Part of a small language model's weights.
Size: 11 layers, width 192, 2 heads of 96, MLP 384 GELU, vocabulary 512, 3.46M parameters.
Architecture: LayerNorm before each block, rotary positions, biases, untied embeddings, attention and MLP in parallel.
MLP neurons of a small language model. Each row is named by its layer, matrix (up: input weights) and neuron, and shows model dimensions 48-143. Each number is 128 + 24 x the weight over its row's rms, rounded and kept within 0 to 255.
After each neuron's rows, "fires after" lists the tokens most often just before its 100 highest values on Wikipedia text that the model never trained on.

L7.up116 [115 162 114 197  87 128 148 127 131 154 112  94  96 156 128 105 164 117 120 136  94 110 123 107  89 120 151  80 142 115 116 142 121 153  68 130 123 119 144 131  95  93 133 147 139 128 153 138 148 137 150 134 137 119 141 125 117 174 141  97  95 138 122 103 120 131 112 178 151 142 126 158 130 131 102 132  97 147 106  92 118 142 150 114 127 137 125 121 134 118 129  94 100 122 195 131]
fires after: " 19", "er", "ri", "an", "e", "il"

L8.up256 [163 180 138 109 149 137 152 128 121 121 144 157 152 107 180  92 136 142  76 170  70 124 135 136 110 130 102 151 137 162  79 138  82 149  91 117 106 105 107 140  77 111 143 150 164 149 158 112 102  93  81 107 120 111 125 108 135  93 132 119  94 153 136 136 141 118 101 136 159 161 133 118 119  97 144  90  98 144 141 142 190 133 133 113 139 131 153 154 121 150 121 145 108 132 150  99]
fires after: "av", "ar", "ac", "e", "ra", "ol"

L8.up339 [156 164 127 112 144 136 149 123 162 113 146 120  87 158 123 136 110 130 131 109 119 142 107  91 169 140 172 127 108 183 156 107  92 138 141 115 104 148 101 143 134  97 100 100 138 137 130 170 142  87 118 145 162 138 115 153  70 136 120 139 150 102  93 102 135 158 109 136 112 125 133 138 137 187 127 164  98 128 164 112  98 117  92 134 132 107 113 144 115 133 156 169 114 152  96  88]
fires after: " s", " S", "es", "s", " c"

L7.up101 [105 130 119 155 147 147 173 122 160 146 127 133 122 114 136 154 141 101 129 113 147  55  91 119 160 137  99 139 136 132 120  87  77 148 117 119 117 137 154  94 121 118 151 105 154  95 114 155 127 153 124 109 128 103 145  97 130 157 143 104  97 138 136 146 105 110 102 136  78 124 146 126 157 155 145 137 144 133 106 140 122 119 147 128 124 126 107 105 122 167 135  79 116 102 124 169]
fires after: "p", "ic", "it", "ul", "=="

L7.up323 [ 96 107 154 123 164 104 137 152 141 123 146 137 164 101 152 154 121 140 132 181 153 140 181 138 122 124 120 113 141 133 107  91  90 133 135 145 199 120 143 107  87  82 127  95 150 119 154  92 164 126 134 130 122  96  87 162 113 115  97  93 169 171 168 150 111 115  94 138 140 122 141 117 110 156 120 164  97 172  93 144 123 109 143 138 155 101 151 143 151 110 143 122 120 118 149 169]
fires after: " M", "em", " m", " T", "um", "om"

L7.up207 [155 149 147 102 137 121 116 115 133 129 120 133  91 125 120 112 116 123 117 145  71 114 140 151 134 110 131 150 149 136 156 143 110 109 171 117 100 125 134 142 133 108 136 161 105  59 138 116 102 119 125  99 150  72 146 160 115 110  92 112 115 146 102 153  86 159 145 162 120 129 107 148 117 104  85 106 110  98 101 164 107 146 143 170 113 120 153  68 124 140 125 148 167 122  75 185]
fires after: " J", " T", " Y", "ing", "al", "p"

L8.up295 [154  94 118  89 148  98 122 108 105 115 131 102 128 152 129 160 177 131 137 119 125 115 131 131  85 121 130  78 132  93 135 117 124 165 142 141 125 115 122 135  89 124 175 161 128 105 146 141 146 167  72 119 136 137 127  92 144 157 109 129 130 176  96 123  86 135 135 101 119 166 157  58 120 140 158 135 179 157  98 115 118 104 128 146 117 133  73 103 179 109 109 115 144 175  97 128]
fires after: "g", "id", "m", "im", "am"

L8.up126 [132 151 101 140 143 126 100 147 103 130  96 137 142 155 133 102 131 112 130 146  96 138 132 109 122 104 132 126 125 138 158 152 153 103 155 112 119 119 122 136  99 104 132 124  82 153 114 131 120 149 113 134  92 126 157 129 109 167 124 130 149 162 115 100 135 107 137 134 101 111 107 139 135 107 157 167  72 101 133 127 143 109 126 107 149 141 103 146 140 161 158 139 116  95 137 144]
fires after: " m", " ", " s", "as", " T", "–"

L8.up281 [117 159 189 138 192 129 129 130 144 102 105 158 145 150  76 114 143 113 109 146  88  83 129 137  84 159 123 114 152 164 120 137 143 132 107 111 139 142  73 163 121 135 128 115 138  92 131 101 110  95 140 118 159 108 115 131 132 110 143 131  89 138 129 198 126 148 156 137 104 109 110 116 122 174 120 111 117 166 102 133 103 137 144 127  91  93 146  79 133 125 105 143 128 131 111 132]
fires after: " T", " B", " R", " V", "p"

L7.up358 [125 111  99 139 133 164 126 147 154 118 117 118  99 115 103 162 128 111 123  91  91 132 144 118 169 114 165 100  82 133 152 136 149 120 126 124 129  98 120 131 136 128 105 168 167 108 145  93 154 119 112 100  98 109 171  93 124 103 138 175 167 139 144 133 107 165 106 133 160  92 132 150 130  77 136 155  95 138 111 122 110 173  97 135 136 110 109 141  84 159 146 153 151 138 131  89]
fires after: "u", " a", " A", "A", "i", " s"

L5.up101 [144 189 151 134 144 123 181 126 153  94  97 125 101 103 111 143 141  84  84 134 129 138 124 107 144 154 156 150  92 144 121 132 110 110 129 113 147 124 139 133  92 120 132 131 153 113 115 154 118 110 132 122  86 123 141 129 179  92  68  77 163 157 135 132 123  93 108 142 126 102 147 178 116 115 153 163 165  86 104 132  98 145  86 123 133 121 161 122 111 135 154  95 138 113 152 138]
fires after: " f", "ec", "t"

L6.up372 [ 93 113 134 121 147 131 178 145 183 146 140 119  91  75 144 115 119 148 135 147 138 152 136 117 122 121 131 118 116 117 152 146 158 146 124 148 130 133 131 153  91 137 163 102 142 119 138 168 112 165 123 166 141 126 100 151 146 171 142 155 149 168 102 141 110  99 138 152 123 165 104  87 142 186 118 145  97  99 147 104 149 121 137 102  74 120 122 178 121  79 141 146 148 109 159  78]
fires after: " t", " p", " M", "o", "ap", " P"

L5.up153 [167 126 148 109 126 136 141 132  91 116 130 154 133 171  96 142 112 163 104 127 119  92 133 127  91 161 165 147  67 138  89 136 112 172 132 117 119 147 101 131  99 128 112 148 104 111 164  94  83 161 139 133 105 127 108 152 133 159 145 114 153 147 171 194 153 136 193 112 134 162 146 136 114 132 137 138 118  83  84  94 134  96 100 130 132  92  89 146 143 113 150  95 144  94 135 166]
fires after: "p", " P", "r", " le", "P"

L6.up230 [114 101 115 118 111 122 155 101 109 183 125 157 127 127 155 158 145  96 162 121 106 198 125 148 136 133 104 135 142 114 149 109  87 128 149 125 127 130 143 154 161 123 138 141 129 109 103 128 147 107 123 119 168 118 117  94 114  79 162 142 125 105 136 173 131 136 143  98 133 126 138 137 147 164 109 137 118 139 120 117 105 182 150  99 110 147  91  88 149 105 111 112  83 156 118 137]
fires after: "ill", "u", "st", "ir", "and", "i"

L5.up252 [135 149 103 122 121 130 157 127  85 171 104 165 144 119 144 155 135  91 119  87 152 139 112 124 138 148 124 130 122 153 150 109  95 128 148 100 149 113  98 137 158  87 130 151 102  89 133 148 136 145 120 118 144 125 139  96 140  88 107 159 144 129 114 106 144 118  88 108 143 110 157 130 132  84 156 111 162 113 126  90 138 139  89 102 150 145 145 112 119 136 134 120 156 115 153 148]
fires after: "c", "b", "r", "est", "m", "ust"

L5.up109 [117 157  96 145  96 179  98 112 127 111 140 137 145 134 160  66  79 140  77 155 122 105 125 151 148 142 144 100 159 113 108 136 151 188  99 161 118 105 143 102 104 124 162 131 144 135 103 132  97 121 154 157 134 131 104 119 166 128 169  97 145 107 120 125 118 126 125 155 125 127 136 163 154 127  74  85 108 123 144 111 147 162 128 125  96 114 143 114 163 114 111 120 109 101 142 149]
fires after: "e", " T", "i", "ab", " 19"

L5.up244 [149 152 117 121 147 114 103 134 127 133 146 158 116 145 115 161 127 133 127 144 129 114 115 125  46  90 153 141 119 166  92 150 122 118 141 164 104 145  79 127 115 113 152 130 138 123  99 132 151  73 128 112  97 140 122 152  86 151  99 135 165 122 136 170 128 117  98  82 155 139 127 126 104 131 130 120 118 113 126 138 113 146 128 173 114 141 165 130 190 102 117  78 104 149 138 129]
fires after: " F", " f", "at", "igh", "f"

L6.up26 [134 102  87 117 133 136 142 103 122 105 108 126 126 127 126 117 135 103 152 105 124 146 146 105 132 119 104 147 123 122 159 104  95 101  95 138 138 109 138  76 145 188 128 131 139  94  77  86 175 134 102 112 134 136 108 133 105 125 162 139 156 143 176 135 121 121 127 142 124 178 150 153 135 146 139 132 129 136 138 106  87 188 153 147 141 139  99 127 111 127 141 125 140 171 103 132]
fires after: "un", "i", "u", " h", " J"

L6.up143 [101 156 125  99 138 151  96 123 148 131 147  82 105 131 107 165 152 112  75 131 135 123 133 126  81 108 112 113  99 120 143 125 123 146 138 121 114 109 115 163 141 156 125 153 114 140 107 139 141  62  81 144  96 160 108 158  85 127 128 151  93 118 182 115 146 118 141  91 122 131 136 105 131 125 104 140 150 119 128 133 124 145 110 148 120 170 115 164  92 169  72 117 122 124 153 125]
fires after: " f", "r", " F", " d", "an", "n"

L8.up357 [157 121 128 131 120 111 130 135 123 121 161  84 148 175 122 150 153  94 135  89 129 147 121 102 126 106 129 141 126 111 104 133 112 122 157 118 127 101 122 137 126 143 129 128  92 116 130  96 135 106 121  96 132  90 119 145 135 133  83 141 139 123 120 141 114 159 160 147 108 120 102 100 167 174 116  94 141 143  62 165 109 144 139 199 144 102 138 127 153 145 142 105 156 127 175 138]
fires after: " A", "al", "n", " ", "an", " Y"

L6.up201 [ 99 133 115 126 149  91 139 136 144 145 145 125 130 134 159 169 167 139 158 100 148  95 130  46 125 141 105 133 134 118 132 135 100 135 100 161 114 144 114 115  87 135 130  80 128 139 172 135 115 125 101 162  90 104 154  85 133  89  88 124  94 125 114 119 142 148 127 134 125 162 128 121 158 103 121 161 131 112 161 165 133  96 131 161 123 107 122 107 152 125 115 117  90 153 158 130]
fires after: " c", " G", " M", "am", " m"

L7.up15 [103 128  69 141 124 117 145 112 127 129 123 106 114 113 161 133 148 150 125 115 141 133 173 185 167  92  87 100 149 123 141 105  96 110 160 118 113  95 173 137 128 116 148 116  94  88 139 103 180 171 143 135 119 126 120 124 120 100 101 100 144 131 149 144 134 152  86 121 115 100 143 137 133  96 168 100 100 105  85 125 142 122 137 141 135 125 128 164 124 130 114 129 159 137 121 143]
fires after: " J", " M", " k", " m", "b"

L5.up236 [116 138  92 142 134 108 104 163 147 132 114 160 115 148 171 108 128 131 148 125 137  92 124 101 183  88  86 149 138 155 111 135 106 139 156 128 125 136  97  74 102 116 118 150 138 168 149 122 144 127 115 121 140 106 118 122 130 138 153 163 113 153 115 133 110 186 113 134 154 130 147 151 135 153 137 151 107 110 128 167 131 144 110 169 110 163 110 164 120 119 123 102 165 111 110  96]
fires after: "r", " ", "iv", " r", "u"

L7.up147 [143 164 111 129  82 127 148  86  93 156 107 101 136  72 133 161 165 147 115 127 149 123 141 141 161 124 117  90 108 114 134 121  87 152 127 173  92 149 174 114 114 139 107 161  89  42 151  85 133 175 142 135 122 130 132  95 104 117 141 109 146 116 145  77 100 135 105 172 112 141 101 104 134  92 144 120 174 123  92 131 122 117 111 123 142 124 149 114 138 121 151 140 116 128 131 124]
fires after: "g", "u", " M", "b", "ov"

L6.up104 [101 115 103 122 120  98 113 116  98 129 146 108 142 130 135 124 112 125  83 120 118  93 151 118 164 116 175 158 136 129 144 132 123 159  83 150  74 100 150 124 100 148 142 130 120 141 141 111 110 180 138 138 160 139 154 110 123  90 117  83 142 122 104 128 121 127 117 111 128 141 122 129  86 118 141 122  75 100 105 142 154 136  89 137 134 134 158 130 136  97 133 117 140 145 137 122]
fires after: "p", "19", "s", "2", " 19", "1"

L6.up58 [119 198 136  56 144  92 175 118 149 149 159 122 112 152 144 147 167 138  95 103 116  71 131 139 126 190 119  98 115 123 114 145 136 129 148  68 174 150 132  71 121 186 104 101 135 106 132 129 158 166 126 130 129 147 121 140  97 142 100 130 116 157 128 185 157 120 150 111 127 129 131 142 123 150 107 150 142 106 131  98 155  89 130 113  91 151 167 111 137 129 141  81 133 153 114 179]
fires after: " G", "F", " P", " R", " g", "P"

L7.up279 [105 147 135 112 142 103 153 149 105 166 146  80 165 171 111 100 126 116 101 160 102 103 113 145 136 108 138 171 101 146 135 115 154 136 160 144 134 116 146 160 131 111  79 159 112 123 184 167 157 134 139  78 110 101 127 138 107 163 104 129  84 150 173 138 122 152 145 115  89 123 110 180 132  95 122 142 103 119 112 123 125 118 106  98 128  97 126 114 122 150 167  98 124 109 125 149]
fires after: " ", " t", "ab", " m", " K", " C"

L8.up207 [141 112 106 139 147 154 120  86 112 175 167  72  98 134 152 161 155 151 135 148 105 132  94  88  92 145 127 132 143 100 108 165 104 130 132 179 148 151 131 113 116 120 137 145 135 120 183 116 126 125 123 113 139 128  87 145 133 102  86 103 131  91  97 116 147 149 123 108 151 160 102 175 136 119 129  91 136 132 140  94 143 108  97 162  84 132 112 138  90 118 136 126 141 136 124 124]
fires after: "c", " c", " C", " M", "m", " R"

L6.up264 [119 103 130 122 142 157 156  96 123 130 131 170 147  92 120 144 122  80  91 126 110 135 133 111 140 151  85 151 136 143 146 120 133 131 180 104 136 149 142 100 171 134 162 126 176 136 102 125 164 129 134 163 113  79 157 109 148  90 143 105  82 134 156 122 125 107 113 151 154 167 140 117 133 145 144 145 116 143  95 141 125 123 108 138  98 153  97 100  96  96 112 114 146 122 157 135]
fires after: "ro", "it", " pro", "t", "p", "es"

L5.up138 [ 84 134 130  69 134 127 149 148 155 159 144 108 135 140 121 133  90 136  97 137  95 139 132 121  94 121 152 131 140 127 119 122 149 123 100 142 132 109 147 160 126 144 126 136 137  99 148 117 149 114 121 123 120 122 146  93 171 135 164 135 129 135 122  88 128 126 139 146  96 121 194 118 124 143 179 130 112 157 119  99 119 123 136 147 116  94  80 136  84 181 142 135 141 155 120  98]
fires after: " A", " a", "-", " ", " E", "un"

L7.up5 [161 177 113 137 112 128  86 133 139 134 113 123 151 117 104 148 107 110 102 124  93 147 160 125 123 121 142 112  93 120 114 134 117 127 140 133 124 112 169 108 118 139  94  81 123 116 125 118 106 122 109 134  79 102 167 100 115 127 126 109 109 112 155 140  92 151 101 175 125 127 134 129 151 146 142 112 106 114 161 150 110 127 142  84 143 137 119 123 143 198 151 117 154 144  96 163]
fires after: "p", " pro", "i", " pl", " g", " G"

L8.up2 [132 139  71  96 137 160 151  80 150 105 113 136 124 138 159 119 131 136 120 163 167 116 134 107  74 157 114 130 103 112  99 129 137 184 125 154 172 112 111 156 110 181 140  86 104  93  98 146 139 149 124 155 130 129 126 167 136 129 127 119 129 146 144 144  69 130 100 142 118 130 125 150 142 199 133 160  90  96 143 139 129 105 109 122 101  94 133 132 130 167 168 114 128 116 114 149]
fires after: " m", " t", " p", "u"

L8.up355 [ 84 102 136 145 129 112 134 114 114 132 130 133 132 131 169 130 106 163 105 161 129 119  92 193 107 104 138 135 144 152 144 111 128 103 103 138  89 110 109 113 100 156 132 142 152 119 133  91 142 128 153 137 175 124 141 117 131 152 151 108 151 160 122 162 123 130 123 141 113 163 146 121 143 165 108  72 125 124 164 122 171 125 133 135 113  99 159  81 123  80 173 166 145 127 138 105]
fires after: " E", "e", " re", "ou", " e"

L8.up91 [133 102 128 155 152 148 119 165  83  87 146 158  87 104 134 129 125 166 122  87 122 105 134 141 130 142 131 120 131  96 154 130  76 145 128 125 117 138 148 127 117 146 103 120 161 166 127 128 132  92  92 128 142 135 165  92 111 164  88 157 145 111 140 135  82 130  93 125 123 135 145 122 147 130 140 132 106 151 112  86 132 147 183 118 134 144 136 128 157 127 112  94 151 117 141 128]
fires after: "am", "it", "r", "i"

L6.up141 [106 151 103 124 175 144  76 138 127 116  97  88 133 143 147 135 121 114 142 124 147 114 129 132 152 123 146 109 147 110 164 129 166 159 118 133 121 148 138 136 128 145 148 111 129 124 172 131 109 110  95 107 115 130 146 138 118  78  90 140  96 134 129 130 135 163  97 148 149  94  84 143 140 171 104 153 145 119 105 138 132 182 168 138  93 134 111 143 112  85 127 138 132 156 110  52]
fires after: "t", "s", "ir", "r", "ver", "om"

L7.up131 [103 124 142 141  78 155 166 135 172 133 155 140 124 134 173 119 109 137 111 153 118 123 140 120 137 130 173 107 150 114 100 131 145 115  89 151 107 106 119 144  90  87 139 134 129 115 127 112 135 191 127 123 156 105 132 158 116 133 127 150 128 173 131 161 145 131 142 109 108 147 177 102 128  89 104  84  81 137 150 145 120 145 135 118 131 175 118 117 114 117 133 151 148 140 134 155]
fires after: " R", " E", " re", "or", " ex", "o"

L5.up225 [117 145 119 131 140 108 131 147 150 144  99 129 160  99 140 136 141 128 121 143 119 105  89 192 128 132 169 115 141 139 123 102 113 150 141 143  95 133 114 174 116 130 116 126 121 137 152 178 155  72 120 122 126 118  95 157 138 103 158 126 139  88 149 125 155 164 135 105 122 147 114  90 103 106 103 144  89 116 133 154 152 156 145 105 164 183 126 119 138 114 101 116 108  67 131 131]
fires after: "\n", "m", "ar", " F", "ers"

L5.up193 [ 89  83  89 127 124 131 136 114 183 152 105 121 109 135 169 136 119 120 113 101 132 144 146 134 104 172 152  69 153 106 137 118 151 118 117 137 156 144 115 102 137 177 128 130 107 131 129 165 130 154 134 122 171 113  89  95 152 121 142  93 135 141 160 182 159 121 122 127 145 117 140 132 126 158 152 136 105  99 144 145 140  84 153 148 112 148 138 121 176 155 134 124  94 175 120 147]
fires after: " g", "k", "ow", "ord", "m", " G"

L7.up122 [113 133 145 139 122 131 143  72 148 134 121 140 158 136 132 112 149 112 107 158 117 118 152 111 155 179 118 167 140 108  86 106 133  76 146 146 146 175 142  76 164  82 149  99 103 129 141 153 111 144 135 164 116 133 126 101  75 135 140  99 116 127 173 140 115 147 121 133  98 129 122 140 116 128 169 106  74 130 126 100 119 138 110 156  96 144 132 135 118 169 144  94 124  74 155 115]
fires after: "p", "ub", "m", "b", "ul", "ap"

L6.up265 [ 98 133 139 160 104 141 147 161 101 162  95 131  99 130 148 173  88 113 156 150 122  82 102 128 153 154 126 147  94 131 142 138 124 140 129 111  98 142  95 119 167 128 114 107 158 115 108 170 141 165 138 120 101 175 128  83 175 122 121 117 141 124 146 120 170 172 111 128 165 120 158 176 135 128 136 170 113 107 129 124  87 118 164 119 116 134  60 103 153 110  97  90 161  96  85 129]
fires after: "ic", "ric", "it", "or", "t", "m"

L5.up349 [136 174 138 101 162 116 116 126 155 133 126 103 156 145 138 156 121 152 128 134  88 142 129 152  96  98 149 130 127 163 115 101 133  72 155 127 190 134 120 137 158 166 127 136 168 111 102 144 147 123  96 128 109 111 145 139 105 112 124 120 165 158 125 106 127  97 119 146 118 139 152 111 137 143 139 161 128 100 172 145 137 108 156 111 147 139 169 160 159 139 157  98 120 143 162 151]
fires after: "d", " f", " de", "at"

L8.up156 [112 138 124 154 162 133 122 127 125 156 114 161 148 118 138 151 120 168 115 135 151 119 141 153 146 142 101 135 114 110 171 142 122  76 121 142 122 116 120 149 115  85 105 150 151 134 153 113 150 149  76 130 139 163 119 131 103 127  87 147 111 118 105 122 130 126 128 112 132 120 104 163 180 147 126 117  78 121  52 107  85 138 131 128 132 111 120 120 109 111 114 141 133 158 138 119]
fires after: " c", "et", "==", " C", " p", "c"

L5.up324 [147 111 150 162 107 150  76 159 127 130 137 145 140 146  88 125 129 115 118 136  92 126 143 178 114 147 123 150 167 116 119 114 118 126 137 159 128 127  87  89 114 154 103 108 108 122 121 104 152 144 118 155 119  74 136 115 125 119 105 115 156 125 101 111  91 120 147 123 129 111 107 162 125 165 163  83 143 131 159 100 124 134 117 140  91 117 127 109 102 153 183 122 138 127 142 142]
fires after: " g", " G", " b", "as", " as", "A"

L6.up218 [ 93 106 104 148 137 145 144 138 118 123  94 124 164 121 111 176 137 129 107 186 115 109 141 170 158 143 173 144  99 148 112 119 124  62 111 134 130 100 143 126 143 123 105 133 145 167 145 152 104  83 111 124 125 135 153 143 122 166 121  90  81 134 131 166 128 151  98  79  64 114 138 133 140 130 135 133  56 110 127 100 100 105 113 114 136 112 115 118 162 116 124 158 146 114 130 128]
fires after: " ", " P", " C", "e", "c", "om"

L8.up296 [126 157 167 132  79 127 107  98 134 134 171 175 100 144 106 136 131 108  94 161 173 115 105 134 114 146 179 125 177 133 135 142 114 136 168 110 109 117 124 161 135 109 146 167 167 140  75 157 164 134 138 137 139  92 128 120 108 101 132  96  98 151 133 111 125  86 129 125 146 129 106 124 116 141 125 144 159  84 138 129 153 140 138 111  84 122 117  89 118 135 136 138 187 133 116 121]
fires after: "s", "es", "k", "os", "us", "th"

L8.up9 [104 100 140 149 147 127 117 139 155 140 150 119 112 104  99 152 131  85  97 178 136 160 129 104 158 152 154 139 103 118 100 125 203 147 115 164 119 133 133 183  87  91  69 173 132  74 137 126 197  98 115  73 126 107 131 100 128  98 105 133 103 160 108 136 124 137 172 128 149 157 158 143 114 125 118 120 140 182 101 135 124 121 173 112 135 130 125 125 129 131 123 119 102 144 125 123]
fires after: " a", " A", "t", "-", " T", " "

L6.up144 [ 96 169 115 130 143 158 138 137  81 107 111 171 145 111 133 132 127 109 153 133 140 127 116 152 121 118 111 131 132 144 120  68 122 131 146 149 125 110  91 120 118 125 160 138 116 109 155 127 144  86  89 104 136  91 107 123 120 123 108 127 122 108 166 140 104 131 102 137 125 130 127 119 115 102 120 127 154 159 129 140 149 149 138 155 172 124 159 128 197  97  93  83  89 124 106 138]
fires after: "ur", "\n"

L6.up186 [ 75 134 111 107 130 132 113 129 138 106 137 123  99  96 139 137  79 124 167 145 157 165 146 131 100 139 148 121 141 169 148 142 112 129 142  74 116 100 135 117 113 139 147 116 110 155 198 152 127 195 119  97 115 143 113 119 153 119 110  91 141 121 102 155  66 129  82 143 146  76 150 120 191 112 174 133 146  96  98 124 141 155 130 122 164 109 159 125 115 113  62 134 129 112 126 141]
fires after: " M", "y", "ut", " m", "im", "as"

L6.up66 [151 139 140 159  86 142 103 106 146 124 111 185 127 145 165 132 115 110 138 142 153 174  74 182 161  76  90 111 114 136 169 148  90 119 110  91 142 121 124 110 101 141 133  97  65 137 160  95 138 127 150 131 142  83 170 112  94 139 109 116 134 117 137 174 165 133 147 138 134 139 141 101 130 114 136 146  99  83 105 106 132 108 109 163 125 171 147 122 145 147 142 108 142 165 127 157]
fires after: " m", "em", "ag", "is", "b", "m"

L6.up123 [142 195 145 119 154 101 181 139 123 112 128 111 110 134 163 111 105 143 101 136 105 116 154 118 170  70 147 165 103 146 140 122 108  96 123 172 124 168 108 132 130 142 128 140 159 136 141 141 117 118 113 129 143 135 124 143 144 115 101 127 144 123 120 136 122 103 136 138 126 123  87 122 108 156 188 147 119 105 122 119  88 122 146  98 109  81 121 110 150 150 133  89 183  86 144 135]
fires after: " f", " K", " m", " p", " he", "v"

L6.up207 [135 138 126 158 116 144 102 121 164 105 137 113 156 159  81 131 100  99 153 163 144 128 145 177 144 158  85 147 108 135 157  95 117 171 157  81 183 126 113 127 110 112 115  95 134 114 154 112 134 129 137 143 104 110 108 111 123  96 132  87 132 144 147 191 130 144 128 145 136 124 153 157 129 161 120 133 149 100 146 135 122 109 111 101 131 110 150  99 150 166 118 130 117 121 152 111]
fires after: " T", " G", " g", "T", "ec", " st"

L5.up271 [113 114 148 149 134 126 137 127 125 124 120 139 125 116 130  99 181 145 152 150 132  71 141 126 102 104 110 100 188 107 128 132 123  83 134 110 131 108 114 144  96  78 129  76 109 114 105 135 116  94 140 109  99 175 177  84  95 135 138  93 157 129 141 150 131 135 156 112 145 125 112 123 116 122 106 144 143 141 133 173  86 124 116 138 128 125 112 131 136 133 186 109 148 114 187 143]
fires after: " r", "at", " R", " a", "or", "A"

L6.up117 [158 148  75 167 106  83 164 110 144 148 131 130 169  99 126  92 125 172  90 153 100 129 138 138 132  97 151 124 101 113 110 129 103 170 116 163 115 144 157 108  96  83 174 127 163 175 121 109 132 175 128 119  84 135 144 121 111 176 127 167 133 117 184  93 139 120  93 154 141 192 146 147 140  81 137 176 109 173  93 135 130 146 152 126 101 156 178 121 156 132 114  88  86 153 151 144]
fires after: "m", "ver", "em", "e", "ar", "ip"

L8.up109 [124 145 117 154 122 141 110 157 150 148 134 155 119 147 139 154 112  62 129 123 149 140 111 125 121 114 182 129 106 118 143  90 112 148 114 129 145 129  68 128 101 104 133 140 107 128 107 145 113 141 146 143 133  88 103 135 113 144 100 108 193 127 136  87 118 170 160 144 128 132 172 144 140 151 122 135 198 113 127 145 124 107 117  96 128 119 124 129 110 137 112 148 112 163  95 148]
fires after: "ions", " C", " S", " c", " g", " s"

L7.up319 [150 122 108 110 109  97 127 150  87 107 162 147 158 121 114 128 144 138 140 122 113 133 117 130 124 130 150 134 104 167 127 118 135 121  70 141  90  75 151 163  98 117 135 196 113 148 107 127 101 158 112 137 121 135 146 168 163 100 130 127 116  77 114 127 146 171 125  94 116 123 124 154 140  85 151 148 114 130 124 156 133 157 120 104 139 133 140 153 143 134 108 130  78 107 106 114]
fires after: "ot", "p", " ", " 5", "a", "1"

L5.up266 [ 87 137 114 126 102 132 132 117 133 134 123 150 125 133 150  91 138 134 126 134 100  95 156 118 144 114 121 151 144 111 141 124 138  90 123 114  84  97 131  94  73  77 156  87  85 147 118 151 110 118 113 120 116 109 141 148 100 153 140  76 102 116 127 111 150 146 132 139 106 121 122 123  94 160  99 116 110  89 133 126 128 153 124 134 111 115 114 153  95 147 143 100 157 176 192 105]
fires after: " t", "art", "er", "or", " r"

L5.up296 [132 124 139 146  99 130 110 145 138 101 120 133 151 125 135 133 126  95 105 168 177 113 112 123 128 133 142  87 127 137 169  92 153 117 173 110 155  97 128 144 113 141 210 167 186 125 135 131  93 142  69 138 117 115 109 130 116  80 142 119 157 141 157 108 104 112 150 136 129  78 102 128 132 115  90 150 137 100  88 134 138 153 109 114 128 170 126 111  83 103 102 141 143 154  90 112]
fires after: "s", "t", "ro", "k", "c"

L6.up36 [137 167 126 140 109 136  90 143 123 122 127 147 151 166 128 167 108 126 147  99 159 137 133 138 113 132  97 123 136  96 121 119 157 147 168 126 118 148 150 147 111 161 145 116 117 152 107 129 172 120 161 105 138 128  99 153  95 103 148  96 111 139 104 129 150 159 137 146 105 134 131  70 139 159 137 167 137 129 136 133 109 154 111 175 168 115 141 133 122 146 126 137  98 130 117 105]
fires after: "s", " S", "ig", "d", "an", "n"

L7.up162 [134 142  92  79 165 120 130 104 106 136 134  89 166 139 164 108 155 129 111 142  99  88 159 147 131 115  76 126 158 127 147 118 142 162 109 127 133 123 109 103 129 149 124  97 128 127 124 126 184 138 149 131 151  60 159 136 112 116 200 133 125 134 103 124 132 143 107  95 103 113 125 139 167 155 154 139  95 120 119 154  98 123 108 158 128 143 145 124 174 149 126  96 156 101  64 112]
fires after: " s", "y", " be", "u", " o", " "